config.yaml
n_layer: 10
d_model: 256
n_head: 8
n_kv_head: 8
head_dim: 32
d_mlp: 1024
vocab_size: 2048
activation: "tanh_gelu"
norm: "layernorm"
norm_place: "pre"
norm_eps: 1e-05
positions: "learned"
qk_norm: false
attn_scale: 0.177
bias: "all"
tie_embeddings: true
parallel_block: true
init: "trunc"
init_std_qkv: 0.0338
init_std_o: 0.00755
init_std_up: 0.0338
init_std_down: 0.00377
optimizer: "muon_variant"
lr: 0.011
lr_mult_qkv: 0.7
lr_mult_o: 4.0
beta1: 0.9
lr_head: 0.00734
grad_clip: 1.0
warmup_steps: 200
schedule: "wsd"
decay_fraction: 0.683
decay_shape: "linear"
final_lr_fraction: 0.0
batch_tokens: 131072
seq_len: 512
doc_mask: true
z_loss: 0.0001
train_tokens: 637200000
steps: 4862
dataset: "wikipedia_en"
MLP neurons of a small language model. Each row is named by its layer, matrix (up: input weights) and neuron, and shows model dimensions 96-223. Each number is 200 + 30 x the weight over its row's rms, rounded and kept within 0 to 999.
Before each neuron's rows, "fires on" lists the tokens most often at its 100 highest values on Wikipedia text that the model never trained on.

fires on: " la", "k", "la", "na", "e", "no"
L2.up817,256,230,199,183,218,192,205,209,200,200,206,225,183,235,153,138,183,146,197,113,152,195,191,199,201,227,224,207,227,223,185,169,213,270,170,181,168,210,261,245,233,210,225,225,162,157,184,188,188,199,242,190,166,194,235,188,209,249,154,220,211,214,151,226,187,123,249,238,211,149,139,200,202,223,233,207,246,182,241,189,220,146,251,258,188,224,214,207,206,219,196,200,259,182,231,196,212,216,199,218,176,231,175,255,183,276,167,182,155,189,169,156,203,189,199,217,177,181,180,203,217,227,176,174,190,195,206,116

fires on: "s", "od", " tr"
L5.up406,190,233,190,174,147,200,206,179,128,181,202,221,189,174,190,222,133,215,174,189,215,198,232,148,170,213,165,245,214,172,213,214,215,208,207,211,231,210,165,191,195,104,169,154,164,204,200,224,228,188,253,189,170,161,180,215,245,241,212,261,216,167,235,269,218,171,174,206,209,150,201,225,217,284,235,210,195,173,185,209,215,205,240,223,169,211,187,203,209,199,213,188,247,203,241,166,171,168,218,162,184,205,262,202,144,182,235,174,171,186,201,199,160,227,225,195,172,197,195,225,220,221,177,272,226,195,242,220

fires on: ",", "ed", "\n", "re", "/", "ho"
L5.up410,201,133,201,208,246,178,187,215,200,171,218,183,189,133,189,171,179,161,246,203,242,174,166,172,204,197,187,195,197,239,199,214,137,240,182,216,214,174,150,143,227,145,178,230,205,174,219,202,191,197,166,172,206,152,204,178,217,201,198,244,236,221,235,216,228,139,257,234,191,199,225,216,217,230,220,214,153,163,220,199,218,179,218,248,207,191,253,241,231,193,158,228,165,214,205,211,209,202,201,178,175,292,189,205,190,196,211,229,177,195,184,208,159,213,244,212,217,216,175,207,203,214,193,183,217,122,201,174

fires on: "fe", "min", " of", "l", "ud", "b"
L5.up371,227,204,213,201,130,200,206,188,258,170,205,243,181,169,138,200,230,233,222,201,175,138,181,210,148,175,172,197,199,237,265,239,217,199,245,190,207,190,245,202,173,209,234,177,184,184,243,252,223,214,206,227,220,160,242,200,198,207,187,217,194,136,166,186,194,214,259,168,218,183,175,167,199,215,179,238,153,215,208,196,187,188,186,138,203,227,189,224,204,209,185,217,156,235,155,274,171,207,225,239,131,216,216,215,225,255,206,201,178,185,195,178,122,218,184,218,252,178,197,166,184,220,148,213,180,218,215,237

fires on: "-", "==", " =="
L2.up215,185,164,229,208,215,211,153,214,163,220,156,250,224,227,195,206,141,244,199,217,182,212,254,202,193,176,225,280,163,192,189,208,162,222,199,199,195,194,200,194,194,231,207,201,186,175,232,220,184,192,217,265,194,198,195,196,217,204,178,193,155,166,235,227,215,178,206,243,216,199,189,166,225,173,199,209,230,204,163,206,219,237,171,268,180,193,228,222,157,183,166,216,168,219,246,184,172,185,185,210,199,180,183,184,185,266,227,211,200,178,170,213,148,185,239,224,223,232,214,211,117,176,249,189,123,214,195,212

fires on: "ack", "e", "ck", " Year", " ", "-"
L5.up926,189,166,203,152,184,167,205,183,214,145,228,229,241,242,226,207,166,215,198,221,220,210,197,301,209,169,277,194,192,146,156,152,238,224,211,123,231,228,213,167,205,180,254,164,208,238,198,206,141,257,193,185,221,194,218,171,231,212,192,145,200,198,229,232,221,228,213,176,210,194,224,176,243,185,264,193,174,236,151,193,242,190,171,218,231,210,188,213,214,176,178,266,178,246,258,225,181,235,168,221,180,200,180,195,170,195,201,202,187,195,202,239,174,188,215,150,201,202,220,219,119,168,175,219,168,138,176,230

fires on: "C", "-", "O", "N", "V", "D"
L4.up877,188,176,182,165,194,167,160,184,177,224,165,281,216,208,149,216,225,227,195,161,166,193,163,180,210,155,177,224,250,214,202,200,134,217,196,164,192,248,178,189,124,223,163,195,234,204,157,174,207,111,176,220,218,225,194,211,234,240,169,224,231,149,194,218,197,171,169,173,217,166,146,214,224,199,249,239,210,248,165,183,240,224,190,217,236,200,213,204,175,192,184,165,191,226,258,213,190,238,171,177,136,191,204,274,188,215,183,151,229,144,206,233,184,217,194,188,163,200,169,241,140,167,249,209,185,210,209,204

fires on: " |", "il", "Y", " App"
L2.up9,188,266,226,89,168,216,184,176,221,185,146,247,186,251,196,207,191,175,178,200,223,186,189,194,199,231,153,219,178,171,227,219,211,188,197,222,201,229,242,203,154,244,177,173,174,153,233,235,216,183,194,201,182,191,160,203,136,206,158,253,192,184,182,268,222,237,159,237,220,159,195,167,175,184,192,139,255,199,153,202,194,201,231,220,198,162,195,212,195,215,209,206,188,214,263,214,187,161,171,227,162,274,198,187,225,252,204,223,151,193,219,179,215,230,125,222,235,250,265,228,144,233,184,165,238,198,231,236

fires on: "s", "k", "ho", "re", "d", "ur"
L4.up331,188,130,203,205,171,271,186,191,229,228,201,184,194,215,219,186,214,168,222,220,217,213,249,191,262,188,177,241,153,176,207,215,178,213,196,176,173,213,264,141,189,189,181,237,187,230,200,155,234,192,188,181,225,239,197,130,183,166,208,208,259,194,229,198,191,142,223,271,200,190,139,166,203,251,218,216,195,180,221,203,209,174,184,232,220,214,179,187,236,207,217,257,198,200,240,175,197,207,228,197,195,259,172,163,211,197,159,160,180,178,197,133,189,132,251,136,190,231,166,180,197,190,174,168,184,184,221,197

fires on: "p", "e", "es", "w", "re", " pro"
L5.up64,161,210,245,243,269,188,160,195,270,213,155,197,230,252,201,192,193,192,192,269,223,170,231,206,216,139,178,186,197,224,227,168,225,202,202,175,216,196,178,180,243,181,142,214,222,228,188,201,176,231,149,200,238,201,171,259,246,218,210,224,197,150,240,191,188,159,153,183,184,181,224,177,180,226,188,198,263,176,219,179,221,188,206,202,207,192,192,179,209,210,170,163,219,194,218,249,192,189,224,256,220,179,172,171,155,186,249,237,160,231,213,159,197,159,216,192,166,215,202,210,201,270,164,278,219,182,204,230

fires on: " Th", "st", "th", "ly", "re"
L5.up861,233,172,151,189,233,227,254,192,164,189,216,215,210,213,207,186,163,200,175,221,164,229,195,233,215,180,165,158,233,203,214,188,152,212,215,167,225,173,223,119,199,150,211,184,212,193,199,152,204,203,193,233,210,222,203,239,220,200,210,179,234,250,232,197,229,202,209,197,262,176,194,179,186,207,215,134,258,215,196,235,234,202,180,197,201,199,176,218,191,199,225,181,191,171,191,209,190,244,142,248,244,222,194,223,218,170,240,193,241,168,166,229,198,227,117,199,205,213,203,116,215,196,224,191,197,207,203,264

fires on: "u", "z", "k", "ki", "e", " de"
L2.up744,178,159,227,158,195,130,233,189,192,226,161,183,221,251,188,192,190,180,186,161,168,208,200,151,175,179,220,199,246,228,223,209,223,213,176,169,203,210,217,211,224,209,212,231,240,207,140,265,203,231,267,213,216,210,187,185,172,199,244,220,205,248,162,220,174,234,315,179,204,129,157,158,176,166,160,203,214,195,184,208,152,255,225,196,171,201,178,211,236,203,190,192,195,160,299,212,152,199,226,222,206,187,207,160,202,222,183,207,219,187,204,164,241,138,174,164,181,167,200,149,203,238,212,197,172,230,164,176

fires on: "-", " for", "cc"
L2.up34,160,190,228,223,189,228,177,226,191,189,159,192,212,222,139,165,196,240,216,145,182,184,203,168,122,177,245,166,176,190,172,195,214,179,192,214,219,187,232,128,190,215,253,172,186,194,187,163,207,215,148,236,167,201,212,248,221,201,194,175,232,198,206,216,235,160,222,261,155,217,136,151,222,214,235,219,143,147,232,210,269,205,185,263,219,191,212,248,252,194,256,225,177,220,211,145,184,214,211,211,185,181,247,245,157,243,242,210,221,201,201,212,222,234,194,242,128,230,183,170,151,211,239,209,161,191,212,200

fires on: "t", "ru", "ne", "re", "w", "th"
L5.up437,160,239,178,218,231,217,208,194,177,158,216,177,167,207,303,220,171,188,151,204,157,216,235,204,216,182,145,150,176,187,182,161,188,228,204,256,196,207,158,136,211,235,205,212,211,135,216,215,177,175,204,216,239,178,196,192,197,192,188,156,179,169,203,257,278,179,220,218,177,224,222,230,225,198,189,226,259,228,199,191,243,204,190,214,179,175,182,236,167,246,243,152,185,241,241,199,239,217,191,170,224,194,242,199,230,197,213,176,249,182,225,198,200,172,179,190,190,212,208,143,231,231,237,206,206,191,241,193

fires on: "-", " Ro", " Ra"
L2.up571,170,148,201,163,212,197,166,142,190,219,218,232,179,230,148,148,164,198,242,174,181,179,196,189,155,197,237,212,219,198,163,202,135,163,174,156,284,195,203,191,195,248,189,201,198,220,234,235,196,208,175,208,194,191,174,207,161,129,247,178,181,194,176,223,149,126,181,156,188,137,247,183,231,202,142,208,219,174,153,181,192,206,221,254,226,213,182,211,170,173,157,200,179,140,240,164,231,197,228,184,181,193,185,200,204,242,197,194,238,189,205,190,168,176,178,207,162,214,201,202,198,189,196,167,142,250,182,138

fires on: " per", " c", " po", " Per", " met", "duc"
L2.up362,165,216,233,195,171,180,213,185,177,179,180,158,206,230,211,185,202,209,163,161,190,256,188,201,163,256,196,141,216,208,176,234,219,181,187,202,279,186,223,226,162,186,163,228,160,204,246,168,107,158,175,212,181,208,200,169,178,191,217,184,243,239,207,226,171,181,185,198,228,230,230,207,209,201,174,216,157,147,173,202,161,196,205,204,200,196,167,188,219,186,201,189,208,95,224,264,170,168,164,224,236,166,238,222,192,219,224,181,198,181,213,173,151,188,219,223,144,219,218,206,214,151,230,196,204,124,199,165

fires on: "n", "art", "t", "wa"
L5.up954,175,157,133,200,175,148,153,209,204,205,211,196,247,182,234,153,233,144,187,210,183,194,225,176,190,220,193,262,180,187,226,195,225,212,168,223,238,170,148,178,146,214,182,227,248,207,201,224,216,203,154,164,200,233,180,199,175,208,164,198,176,146,209,206,214,246,178,152,224,255,225,229,207,175,181,165,205,271,206,195,183,160,217,226,203,159,240,211,196,211,144,196,148,260,197,192,199,238,204,246,195,228,205,217,211,206,202,187,208,216,208,143,260,209,137,204,219,252,237,166,184,194,226,167,179,188,184,183

fires on: "-", " the", "equ", "our", " a", " as"
L5.up166,237,203,184,187,225,190,219,232,202,215,190,269,183,200,197,233,186,213,210,217,184,153,235,255,203,233,145,235,173,127,196,232,206,216,183,218,187,196,156,180,184,186,226,242,165,237,174,166,194,216,238,200,201,182,216,172,180,200,227,248,161,125,193,264,168,162,210,234,172,134,193,219,171,221,197,193,231,220,154,206,221,195,236,260,209,177,219,211,178,200,203,194,172,199,172,188,208,173,208,186,203,211,179,150,219,226,274,210,201,162,185,237,220,178,264,212,186,180,229,186,229,231,226,204,208,187,228,169

fires on: " dis", "app", "en", "ne", " imp", "pp"
L4.up703,200,156,155,187,211,183,204,190,202,179,184,151,205,193,183,218,190,201,217,248,154,173,158,186,225,172,168,193,205,235,212,212,186,188,174,197,214,271,188,211,203,159,212,218,239,235,199,168,143,194,225,176,223,232,205,199,159,159,189,185,209,237,235,172,235,225,196,173,167,198,154,226,187,206,170,176,193,278,173,181,235,199,238,255,165,194,151,228,201,220,143,169,189,213,247,218,197,148,214,235,214,131,211,218,215,155,199,226,230,231,162,185,203,195,201,192,218,187,199,187,193,239,212,241,154,174,184,239

fires on: "t", "en", "o", "n", "k"
L4.up457,194,164,181,210,230,208,187,157,143,205,229,182,208,211,178,194,176,160,207,229,190,180,161,206,197,250,162,181,222,200,191,156,181,210,193,195,298,190,243,157,166,191,216,179,216,217,216,177,160,252,146,168,186,196,190,243,211,182,196,203,171,171,199,192,191,190,135,187,205,214,201,169,235,207,175,133,189,223,191,252,211,160,213,241,113,124,186,214,197,214,226,157,148,246,257,216,160,181,189,215,206,199,192,201,233,174,207,189,199,231,211,205,202,130,221,198,221,184,246,199,206,212,202,235,218,210,216,196

fires on: "pp", "ly", "t", "x", "st", "ill"
L2.up770,158,210,194,203,212,249,248,205,233,201,214,219,232,173,223,185,227,211,200,258,202,171,188,203,214,183,238,162,260,176,177,191,254,235,224,261,205,170,208,153,173,163,184,172,186,225,198,205,219,156,203,168,206,250,138,190,242,172,236,186,126,207,163,184,250,191,168,231,137,170,214,236,199,163,198,171,273,222,187,145,221,202,183,162,174,237,219,212,244,217,224,204,225,228,207,178,199,180,183,208,197,195,224,225,220,225,187,247,186,214,125,184,264,182,209,176,196,196,239,148,190,251,206,199,216,180,205,203

fires on: "er", "ing", "it", "l", "h", "s"
L5.up533,193,258,223,188,167,250,180,212,191,218,167,215,250,179,182,196,192,179,187,170,269,214,177,208,165,203,159,262,170,177,222,243,187,233,201,163,210,205,215,201,208,191,172,226,211,209,208,196,210,142,236,237,199,184,167,228,216,262,189,163,182,244,193,188,150,179,152,185,171,139,160,196,201,211,194,213,187,160,149,246,251,224,196,232,150,181,178,140,203,246,221,194,188,222,184,214,175,170,170,201,192,158,224,253,158,184,194,286,192,162,188,171,198,280,192,199,135,239,222,245,227,227,199,183,196,186,218,228